MLP neurons of a small language model. Each row is named by its layer, matrix (gate and up: input weights) and neuron, and shows model dimensions 608-735. Each number is 128 + 24 x the weight over its row's rms, rounded and kept within 0 to 255. A neuron's up and down rows have the sign that makes its largest values positive.
After each neuron's rows, "fires in" lists the words (lower case) most often at its 100 highest values on Wikipedia text that the model never trained on.

L4.gate1785 [123 105 134 164 108 157 190 100 122 143 128 120 121 121 149 143 188 151 140 136 161 142 128 132 144 131 129 137 104 128  71 138 118 107 125 117 124 131  79 108  98  92 111 132 133 124 129 126 152 115 119 139 157 139 123 151 124 140 133 102 135  94 128 118 170 141 153 120 134 111 157 138 104  26 145 111 118  87 117 114 118 120 138 154  76 152  96 136 136 164 146 112 141 169 140 154 172 116 111 141  82 138  97 115 121 143 126 135 112 110 111 119 131 131 106 131 107 144 152 134 122  83 118 109  80 138 130 132]
L4.up1785 [117 168 113 143 108 131 152 148 129 118  79 131 148 135 134 113 165 137 159 139 140 144 112 169 134 140  92 136 145 118 105 152 100 169 113  91  86 159 158 130  79 111 136 106 143 136 134 130 160 110 131 127 136 109 112 135  99 124 150  88 108  92 122 140 160 139 137 120 156 113 147 170 119  82 105 130 140 152 132 140 131  72 125 139 106 140 104 133 150 142 158 126 134 158 107 123 172 129 160 107 169 117 105 184 147 115 155 109 125 100 148 123 148 127  73  86 110  97 129 112 104 150 127  93 111  83 126 131]
fires in: "the", "and", "in", "of", "total"

L4.gate668 [107 119 142 167  96 132 139  96 130 143 144 143 130  98 143 125 138 103  92 100 152 133 138 183 141 130 138 108 102 102 130 152 148 111 139 152 117 107 112  88 102 115 164 123 140 103 156 131 162 102 111 115 147 127 153 109 103 158 142 124 111 171 168 150 142 153 108 155 129 151 145  99 145  97  91 143  84 145 147 153  95 166  77 138 109 151 125 143 105 146  87 114 125 129 167  82 113  97 174  90 120 138 145 138 113  97 117 126 143 101 125 123  98 131 163 141 179 125  95 126  90 150 129 179 106 138 169 105]
L4.up668 [131 132 132 123 114 146 124 150 103 123 150 131 156 141 112 130 157  91  99 165 114 111 156 113 134 122 175 125 129 115 137 170 126 130 165 142 145  97 128 152 118 106 138 116 138 114 118 103 154 147 140 154 154 140 144 147  99 172 165 122 109 144 158 133 100 133  75 133  96 177 155 134 106 162 135 128  90 139 141 139  89 129 133 130 103 109 119 128 135 106 119 117 126 112 123 143  83  95 116  82 175 112 161 142 152 108 166 136 128 124  59 142 141 143 142 111 133 141 113 137 115 104 159 124 119 110 134 101]
fires in: "paulo", "bernardo", "grave", "alves", "juniors"

L4.gate2621 [104 146 144  93 148 112  92 125 154 130  88 116 150  92 115 112 149 112  87 127 134 162  89 126  84  97  88 142  95  92 107 157 149 125 118 111 133  70 161 123 141 109 134 115  97 108 163 125  77  93 144 127 168 137 183 128 151 110 133 140 102 173 123 100 140 136  96 136 162 124 120 118 160 119 114 137 128  62 125 145 125 137 148 145 129 128 107 117 122 120  91 129 129 137 128 133 118 155 114 121 115 142 120 153 141 112 168 117  83  86 112 141 105 144  83 105 166 161 152 114  78 120  99 135 133 178  98 138]
L4.up2621 [132 161 100 125 122 129 124 116 125 144 139 106 105 152  85 107 114 125 163 126 110 160 142 132 136 123  89 129 124 141 154 107 130 142 133 182 125 113 103 154 101 110 111 140 140 152 130 106 177  86 110 132 141 122 119 134 100 104 142 122 122 115 124 146 124 120 125 116 107 104 125 143 156 153 141 174 104 177 129 125 147 163 154 140  93 163 104 133 100  70 137 115 121 108 173 119 135 145 153 132 136 181  93 154 136 125 114 170 151 162 121 131 131 134 159 118 133 135 179  95 117 152 126 116 108 123 142  92]
fires in: "its", "the", "it", "as", "and", "their"

L4.gate2592 [ 85 136 122 117 119 153 121 129 159 118 150 100 108 150 137 159 127  94 139 165 128 105 109 154 125  69  95 154 140 123 162 151 150 144 102 113 136 127 133 128 133 143 113 103 144 111 145 112 136  70 126 104  97  92 104 151 174  85 118 129 140 141 143 122 163 141 171  92  76 108 170 118  87 102 163  82 158 111 126  87 122 100 136 121 134 127  99 134 151 184 184 103 135 114 129 102  95 105 112 164 143 137 106 152 135 121 112 114  64 107 103 164 122 183 154 129 115 158 139 142 165 107 129 135 160 162 104 137]
L4.up2592 [130 155 133 135 141 134 125 154 167 133 149 117 125 132 124 121 139 130 121 145 119 157 101 112 155 139 142 129 132  91 137 149  99 118 146 152  97  93 195 158 167 132 165 165 138 134 143 114 137 103 117 153 112 156 117 113 135 141 110 134 153 118 138 134 125 108 177  77 127 115 138 140 109 136 111 142 134 135 113 139 127 117 203 113 122 125 121 134 117 135 159  69 181  85  98 132 146 106 166 106 132 156 110 135 124 142 103 115 163 123 114 144 124 155 124 134 168 100 146 133 117 112 157 127  94 117 110 103]
fires in: "with", "from", "america", "through", "in"

L4.gate1837 [156 125 109 146 141 136 123 153 109 117 137 133 157 157 120 145 170 153 140 147 123 138 108 169 138 160 144 113 130 110 104  93 125 147 144 122 117 143 166  94 150 132 130 103 115 109 203  84  90 167 118 119 138  91 111 157 115 129 107 147 154 126 145 119 140 127 129 128  39 124 123 142  92 103 157 133 113 151 142 111 138 110 123 166 114 150  86 170 154 130 121 146 128 131  89 131 117 139 121 183  83 140 111 151 138 131 122 116 118 124 144 140  86 145 107  92 129 107 174 145 179  88 122 132 135 175 141 139]
L4.up1837 [107 131 162 138 107 159 127 149 127 119 126 162 159 135 114 159 126 121 158 123 123 142 115 153 142 114 143 128 171 125 106 118 163 131  78 143  98 109 130 145 108 157 125 121 117 141 142 126 151 110 124 158 120 115 143 118 107  98 101 140  99 100 121 137 143 159 123 128 117 123 126 139 121 121 155 116 147 111 142 103 141 119  88 106  96 126 101 143 144 124 105 151 167 151  91 118 136 139 140 104 132 158 131 121 108 123 121 129 123 111 125 146 120 129 102 128 163 147 134 100 138  88 104 110 108 133 139 150]
fires in: "with", "of", "as", "on", "for"

L4.gate1357 [113  83 153 112 124 115 131 117 144 154 149 107 111 122 146 151 143 143 141 129  86  64 118 122 135 162 127 166 122 146 111 102 130 136  87 149 117 131 128 123 138 154 124 148 118 164 130 123 128 124 179  73 142 150 157 130 110 173 104 124 151 156 137 159 120 114 114 109  92 146 155 105 129  95 114 143 109 153 162 115 105 122 118 132 136 142 115 156 142 132 116  84 143 159 134  90 135 104 129 131 134 115 118 122 136 143 119  82  97 136 111 120 142 149 151 175  71 126 183  79 111 126 130 112 126 121  98 125]
L4.up1357 [150 115 100 108 129 141  88 102 139 104 121 106 134 122 149 115 129 128 143 139 138 123 114 156 146 143 156 120 109  90 126  86 167 102 119 141 137 120 165 175  96 114  80 133 134 105 170 140 112 104 118 141 151 108 104 112 124 156 130 141 124 130 143 128 111 128 149 134 117 127 140 132 112 110 144 153 118 149 164 134 158 125 132  66 149 168 146 132 121 105 148 121 150 141 138 108  76 116 103 104 147 103 158 133  74  94 100 133 105 144  89 136 104 198 171 138 146 103 150 121 151 141 126 141 115 163 185 138]
fires in: "the", "with", "in", "by"

L4.gate1233 [136 141 129 120 167 116 131 112 106  99 167 133 124  71 122 139 135 156 151 126 140 143 110 160 117 146 132 109 122 164 120  97 127  78 110 139 108 142 131 112 114 154 107 128 133 110  91 135 146 101 124 147 145 115 156  90 143  90 140 107 126 118 146 122 119 110 125  87 127 108 150 169 122 102 129 112 117 107 167 129 119 119 130 129 105 121 138 138 155 143 119  70 141 134 133 102 121 162 138 119 172 117 103 137 155 102 132 127 104 121 142 105  94  90 146  92 115 122 121 131 121 147 124 101 128 114 123  66]
L4.up1233 [143 108 139 128 140 148  74 100 115  87 141 138 103  61 130 150  78 168 116 109 136 151 102 137 112 149 167 136 134 133 148 140 122  68 111 146 152 128 146 132 103 149  72 134 102 122 101 170 107 148 113 129 145 135 154  70  96 148 113 120 133 126 123 144 126 150 122  96 121 125 133 125  94 143 102 113  86 118 113 123 120 113 147 141 103 171 130 159 175 147 113 138 141 130 127 134 118 135  87 107 119 157 106 125 134 155 125 158 105  98 125 166 138 117 134 132 147  95 128 119 161 142  76 122  97  99 141 153]
fires in: "the", "that", "these", "those"

L4.gate2927 [145 121 104 137 125 145 153 141 132 118 111 139 104 125 122 105 110 129 123 107 135 150 126 140 117 133 126 103 156 131 163 121 134 127 129 130 161  92 160 111 116 100 135 129 160 128 148 102 148 143 110 156 157 131 129 101 136 133 129 142  91 131 117 100 127 137 144 108 141 134  69 168 147 146 117 156  89 129 126 135 184  90  93 134 116 141 134 171 161  90 103 129 107 121  97 104 129 142 121 113  99 149 125 144 138 102 105 165  91 150 168  96 140 148  91  94 182  94 142 131 124 127  97 120  62 130 137 133]
L4.up2927 [117 130 160 178  79 137 101 112 134 123 167 106 134 156 112  98  89 109  93 135 101 131 121 115 115 103  99 120 127 139 175 168 101 147 160 145 146  55 113  83 131 153 139 155 139 115 137 140 122 134 136 133 129 177 154 145 107 124 114 136 135  60  86 111 157 111 179 113 100 115 149 152 122 136  92 127 113 122 163 142 124 109  99 112 133 102 154 118 146 116 117 105 171 160 134 132 145 101 158 114 130 136 114  91 141 189 136 134 124 137  94 154 154 118  95 166 135 107 132 132  94 132 151 122 137 111  87 148]
fires in: "and", "of", "a"

L4.gate772 [106 138 148 135 149 146 118 146 148 106 160 123 133 142  86 138 141 128 161 106 108 183  66 111 144  92 102 150  95  98 129 182 101  64 119 137  61 118 118 146  93 147  96 119 127 140 128 100 132 116 137 133 114 159 145 118 145  64 155 113  94 131 150 121 121 149 158 137 115  93 162 168 126 114  83 126 165 134 106 130 117 105 144 137 126  99  94 120 135 150 111 103 129 117 137 116 152 146 129 125  79 165 134  97 144 110 104 124 128 143 125 149 101 143 136 112 156 121 134 103 153  87 143  79 129 159 125  97]
L4.up772 [125 159 132 136 154 132 103 131 162 135 151  73 152 126 103 137 136 109 143 143 110 156  93  84 133  84 151 158 107 133 157 182  77 114 126 113 111 126 137 150 103 136 128 126  61 133 121 129 136 120 135 154 139 147 134 134 178  94 164 148 126  83 117 144 126 139 135 105 113 110 185 170 118 147  97 113 163 149  78 103  86 124 152 134 146 122  94 149 135 158 125 120 123 100 135 147 191 118 138 108  79 138 136  74 119 144 118 123 143 173 118 158 123 176 132 138 151 130 132 131 170 105 139 121 130 126 134  70]
fires in: "a", "an", "large", "small", "major", "numerous"

L4.gate1105 [110 117 134 161 102 120 150 127 167  90  97 109 161 130 122 137 153 158 126 108 150 125 105 109 178 148  93 150 106 118 114 133 105 137 163 102 135 107 133 176 118 104 116 113 109 165 179 124  91 119 100 147 149 159 148 143 126 118 112 112 122 144  93 158 103 128 141  99 140 133 153 119  90 109 123 158 133 152 161 125 164 104 141 111 101 119 149 144 143 128 165 151 156 161 118 179 138 141  83 186 109  77 120 135 113 100 118 122 124 137 107 132 154 121 150  84 101 122 172 105 108  83 104  89 105 108 109 135]
L4.up1105 [114 169 138 125 134  97 103  91 104 121 136 173 145 133 116 112 139 143 160 106 131 129 113 102 106 155 126 164 116 106 118 140 156 156 103 152 115 164 157 125 102 140 172 130 138 146 169  94 105 112  86 124 154 118 140 164 121 107  85 166 125 125 162 139 122 124 166  72 124 118 110 120 145 136 134 154  94 132 153 134 152 139 135 139 121 108  83 124 148 143 114 135 178 122 125 132 124 103 131 137  87 135 153 137  82 109 157 129 138 178  96 113 109 156 105 105 111 138 169  93 115 130 110 151 127 145 112 145]
fires in: "the", "on", "along", "over", "s"

L4.gate2962 [134 134 148 159 139 140 126 150 122 151 108 146 159 154 160 137 133 115 159 128 138 156 155 123 100 137 159 114 103 165 126  99  96 160 136 146 149 140 134  95 148 129 158 118 133  62 171  93 112  95 145 137 101 104 154 133 129  95 129 114 157 105 133 105 137 117 165  77 101 180 133 163 115  90 119 162 126  72 161 110 126 126 115 138 110  99 149 122 106 133 126 110 168 197 104 168 125 136 129 117 163 129 101  89 141 149 101  89 122 128 141 146 113 141 132 136 114  81  89 136 117 161 148 105 194 144 141 111]
L4.up2962 [143  98  94 123 126 136 132  74  81 139 169 116 135 152  73 108 119 111 112  90 137 145  82 125 119 132 119 166 120 140 121 163  95 123 154 129  90 158 127 155 116 140 149 131 158 138 114 147 132 159 138 107 139 158 110 139 128  92 117  98 127  93 145 125  93 137 146 143 128 115 180 138 138 119 127  56 163 124 140 114 130 136 140  93 119  87 114 120 133 105 117 132 125 132 139 120 142 165 143 116 126 159 144 114 155 112  88 136 119  99 144 141 164 108 116 102 165 116 169 127 161 120 150 108 115 136 110 131]
fires in: "a", "an", "career", "one"

L4.gate2772 [136 105 150 167  97 115 126 145 110 150 113 111 126 158 137 127 105 173 150 106 100 107 143 129 134 109 112 113 129 148 131 142 113 120 122  98 169  82 113 141 118 105 140 130 137 133  92  83 142 155 129 141 127 132 111 106 124 136 176 153 107 119 129 164  87 166 167 187 132 169 163 170  93 148  85 121 120 139 113 152  81 105  92 152 152 103 152 125 133 114 163 148 116 143 101 118 142 122 201 128 133 156  86 125 158 102 138  67 100 106 168 105 155 108 128 120 137 107 173 126 102 102 134 126  52  97 135 115]
L4.up2772 [104  75 128  86 155 117 108 137 147 154 138 118 139 107  97 159 127 145 118 176 120 131 137 114 156 131 105 103 118 103 114 112 147 127 112  92 113 138 114 103 151 113 120 161 130 137 145 131 122 138  85 120 118 136 158 114  67 105 128 113 127 138 133 155 103 124 147 123 113 111  99  89 145 136 118 122 125  98 139 129 146 120  98 140 104 139 126 165 153  92  67 128 126 156 100 120 112 111 156 139  78  85 144 124 118 132 111 154 131 142  76  93 123 133 126 118 112 131 195 123 163 132 140  96 109  97 125 125]
fires in: "to", "that"

L4.gate2251 [144 159 119 132 111 124 157 169 147 138  97 163 157 119 168 135 195 107 123 120 145 115 105 143 103 138 147  96 123 142 101 155  87 129 117 136 114 112 121 116 123  87 143 114 131 124 151 127 141 131 140  94 113 121 134 116 100 114 110 101 121 122 137 139 133 121 133 170 119 127 113 137 125  97 134 108 159 124 137 139 105 138 177 101  99 118 109 161 104  95 143  82 124 167 118 136 188 143 129 135 132 106 152 119  96 152 104 109 172 115 172 130 139 119 120 110 119 192  95 120 122 133 147 137 184 151  93 125]
L4.up2251 [120 156 125 116 177 104 153 156 128 131  96 117 129 126 145 142 140  99 126 139 165 131 124 141 125 142 151 125 131 143 136 167 116  86 154 148 130 159  72 131 134 125 127 161 138 112 122 116  87  86 138  82  72 121 174 122 106 120 111 146 127 133 120 135 148 112 108 139  98  97 110  99 151 141 152 109 150 119 125 176  88 138 155 141 110 139 142 162 146 136 146 169 117 124  82 128 101 148  93 156 128 123 144 118  80  80 126 161 120 124 130 145 120 109 169 118 128 116 134 130 119 127 118 109 118 145 106 141]
fires in: "song", "film", "track", "single", "album"

L4.gate2496 [ 94  90 109 106 132 179 134 158 104 128 143 152  82 126 124 128 165  80 111 114 135  70 116 121 167 100 158 154 149  82 143 147 148 122 142 109 135 184 132 134 106 143 137 118 127 117 113  94 107 152 136 145 143 147 116 159  97  85 111 109 108 126 146  93 127 128 157 118 175 120 110 146 117 123 144 129 103 115 106 119 134 105 131 106 121 105 115 110 144 121 131 124 131 124  80 139 149 156 165 134 112 109  63 109 129 137  97 133 146 140  89 130 138 146 109 140 145 164 129 110 155 160 111  69 119 121 136  97]
L4.up2496 [111 102 107  66 120 107 154 151 134 131 124 155 147  98 108 156 132  78 116 131  98 121 152 131 133 116 131 118 109 142 144 146  78 148 142 164 166 126 150 137 135 141 158 138 114  97  93 166  68 103 104 126 145 151  97 103 150  94 108 130 184 116 138  80 123 105 135  76 108 167 116 126  91 141 131 131 142 134 149 175 108 127 126 131 130 131 106 128 141  87 153  81 135 137  94 154 107 156 109 113 137 117 129 101 128 130 107 110 137 123 120 135 115 110 123 119  96 116 159 152 112 113  91 114 156 112 139  99]
fires in: "the", "s", "a"

L4.gate814 [146 113 127 145 205 147 159 146 129 114 129  99 125 127 140 104 112 151 139 122 137 154  92 139 126 153  95 124  87 112 115  79 123 107 101 146 140 110 145 116 101 162 103 152 160 173 122 154 153  99 115 111 129 125 127 152 172 115 139  80 131 151 146 120  84  85 138  95 139 114 121 141 131  97  88 130 124 160 146 160 154 143 157 136 154 114 115 148  93 113 158 166 108 117 129 124 156 172 108 149 123 117  97 115 112  93 169 123 114 119 137 128 139 166 107 108 133 129 175 114  88  87 115  60 105  93 127  88]
L4.up814 [137 110 140 133 147 138 121 177 169 142 137 166 157 131 141 105 113 134 126 140 106 146 110 131 127 109 121  86 115 103 103 110 128 143 101 135  98 110 130 179 135 133 143 129 102 145 100 166 149 122 114 142 124 125 122 102 139 157 137 107 121 102 114 139  83 128 125  81 135 130 129 118 117 138 136 134 140 142 151 157 183 114 136 120 144 122 120 153  99  98 139 143 118 145 111 122 116 150  88 127 113 100 107 156 149  87 164  92 118  96 143  99 142 162 131 145 154 143 135 112  93  88 117 136  95  94 112 115]
fires in: "to", "never", "ever", "have", "t"

L4.gate46 [149 143  77  92 130 135 150 113 124  90 116 138 165 138 140 108 109 104 111 157 125 145  94 143 133 131 134 106  97 158 156  70 154 119  94 145 105 122 132 102 142 174 124 130 161 143  77 193 147 133 115 148 106 125 113 106 126 127 127 112  83 167 116 165 149 144 134 147 105 151 155 124 116  94  95 127 108 134  85 138 125 132 139 120 117 159 121  78 159 157 157 112 127 158 148 146 123 111 141 144 120 117  99 144 114  84 148 159 141 162 120 133 114 137 134 127 131 130 130 115 115  85 128 109 120 137 132 116]
L4.up46 [138 122 161 109 113 156 135  94 124 127 151 144 153 122 130 131 121 105 106 120 131 168 104 171 127 148 145  83  98 126 108 103  83 137 128 128 115 110 145 123 158 137 107 115 133 128 134 143 137 121 128 135  78 129 130 109 108 138 119 110 128 142 125 106 179 133 118 156  84  78 129 120 133 116 130  99 148 160 120 145 134 115 116 105  97 128 159 125 106 110 127 152  80 153 155 136 127  90  98 137  75 125 120 140 128 135  56 119 135 112  99 133  98 155 138 147 126 158 100 131 147 136  85  74 122 106 143 134]
fires in: "in", "from", "of", "by", "into"

L4.gate2910 [171 121 122 126 101 121 157 143 105 107  98 151 148 116 166 123 109 164 165 161 122 131 126 152 127 100 142 154  96 140 126 127  95 145 175 147  78 132 129 148 138 135 132 108 126 128 111 135 120 144 108 167 117 130 108 123  81 113 133 105  91 106 117 132 140 149 138 109 132 114 122 153 122 131 142  89  97 145 165 143 126 140 132  93 150 131 165 144 159 110 109 128 170 145 158 135 132  95 153 154 106 127 136 125 157 154 123 118 121 141 155 130 128 160 130 134 116 101 105 130 117 124 115 106 122 147 115 132]
L4.up2910 [181 159 108 118 136 186 119 153 123 107 148  95 133 125 158 113 114  81 175 140 133 133 161 163 102 112 154 136 106 154 148 111 105 152 131 135 103 104 120  89 148 141 129 104 107 121 157 147 122  82 124 141 163 139 119 130 102 125 123 121  90 131 138 123 109 123 126  79 132 169 144 115  98 121 156 145 135  96 121 132 116 116 110 130 133 171  99 108 107 105 157 125 109 134 120 118 126 125 181 135 130  83 144 102  97  90 141 121 150 121 118  91 163 135 144 132 149 149 100 182 131 104 174 138 143 155 114  78]
fires in: "of", "under", "its", "hours"

L4.gate2142 [138 154  91 131 102 143 166 144 166 136 107 134 163  92 102 145 138 123 139 154 103 133 120 131  94 161 123  97  68 116 157 162  88 153 121 150 107 107  83 166 123 119 131 139 170 117 147 111 146 121  93 135  87  99 107 143  97 140 167 147  99 109 110  98 116 161 108 128 153  86 118 162 137 138 141  84  93 132  94 146  99  99 162 222 122  89 142 115 165 156 122 152 130 127 136 119 110 145 112 145 131 147 124 125 108  80 125 127 164 144 120 119  81 105 137  98 123 135 143  92 132 113 182 120 104 143 123 138]
L4.up2142 [145 129 130 120  89 136 160 155 139 105 139 196  94 116  91 137 135  83 122 112 140 114 123 153  78 102 104 109 125 102 162 103 155 131 143 133 140 140 161 129  98  92 126  98 146 136 125 172 142 112 142 150 163 121 119 110 116 190 162 131 138 174 116 167 128 183 131  87 134  95 151 127 139 158 121 144 104  98 110  81  78 114 170 112 118 127 133 147 169 135 140  80  92 119 111 116 147 127 113 176 116 111 147 103 153  96 128 108 106 112 127 114  98 119 149 130 124 162 190 147 100 145 118 135 113 123 147 132]
fires in: "in", "some", "the", "one"

L4.gate2884 [151 143 101 125 106 171 127 132 112 142 124 179 154 152 112 147 114 112 106 145 147 115 132 113  62  86  99  94  99 109 126 179 151 122  88  90 109 105 100 112 140 174 131  99 143 115 147 147 123 148  87 132 109 153 142  91 120 107 149 137 129 139 159 104 111 114 162 104 108 135 167 165 117 133 141 143  78 119 100 143 103  93 153 162  85 137 117 125 175 109 129 112 112 111  96 148 139 120  93 139 124 151  74 135 166  88 120 159 168 135 148 127 142 124 131 136 157  81 139 141 145 139 138 157 133 118 128 130]
L4.up2884 [ 72 139 128 148 131 135 126  61 131 133 113 165  91 125 120  87 171 135 111  73 109 138 101 123 122 104 114  77 110 116  98 106 104 126 126 171  97  90 128 138 130 130 110 147 132 109 127 136 149  93 127 129  90 126  93  92 160  54 135 141 121  79 126 146 150 138 147 133 126 131 166 126 108 133 116 111  67 177 129 147  90 135 121 133 132 161 149 156 127 150 134 181 111 135 118 118 110 139 143 108  93 167 126 105 139 141 136 101 136 111 104 140 133 141 116 134 137 128 177 125 167 114 145 117 130 114  82 138]
fires in: "that", "which", "what", "as", "who"

L4.gate1311 [153 135 114 128 141 106 106  96 121 161 132 100 149 173 102 162 132 120  85 117 103 137 122  98 124 164 152 148 160 114 152 150 145 122 163 106 138 105 111 103 124 175 126 122 143 103 173 118 127 115 128 118 164 101 122  98 154 130 121 125 156 143 124  81 141 105 168 142 110 178 136 133 147 135 140 148 146 159 122 151 112 129  77 138 109 117 147 133 141 119 152 133 103 107 141 115 147 112 159 109 137  81  84 120 153 117 114 131 155 112 133 109 162 147 155 111 139 128 111 104 132 127 120 117 106 144 150 123]
L4.up1311 [119 119  95 143 126 164 149 148 115 142  92 126 145 128 151 157  92  84 124 128 175 118 140 129 162 113 118  80 122 122  80 150 141 148 146 100 137 128 105 167 120 143 101 117 131  97 150 133 136 150 150 140 177 168 143 141 119 116 167 137 108 139 141 137 116 130 202 156  71 128 105 149 138 114 116  91 130 137 138 130 174 115 101 137 142 130 152 144 162 106 110 140 114 170 123 133 162 120 139 154 102 128 115 147 103 101 109 129 131 131 145 116 105 133 138 131 149  97 155 134 162  90 136 112 133 111 122 113]
fires in: "s", "was", "kashmiri"

L4.gate2766 [114 128 115 132 116 101 142 148 135 156 126 153 108 104  93 146 120 142 130 111 164 113 134 115 150 133 133 110 129 134 117 178 126  93 107 127 116 149 131 125  97 137 149  85 131 138 167 104 123 127  91 107 147 113 141 159  97 138 141  91 119 179 158 138 105 131  95 122 108 129 130 123 114  99 130 157 145 135 108 150  99  43 169 149 104 136 128 121 114 101 102 154 115 119 143 120 150 176  74 193 125 153  97 156  83 142 170 103 117 140  86 131 102 116 172  97 105 134 164 115  79 127 104  78 154 111 129 163]
L4.up2766 [112 119  89 130 160 129 110 160 121 103 159 146  88  95  97 151 107 194 154 160 125 140 141 116 131 127 158  97 164 145 118 193 124 123 119 126 120 202 131 146 118 115 113 101  93 104 142 134 109 121 131 106 166 147 119 161 114 143 172 113 120 171 125 141 127 146 115  68 158 107 119 103 121 120 110  95 159  90 149 171 108  90 138 120 115 119 138 144 156  94 113 135  99 141 113 106 144 126  77 159 106 112  95 155 128 138 132 134  95 158 130 119 123 144 135 107 127 137 134 101 146 134  90 150 155 110 110 127]
fires in: "the"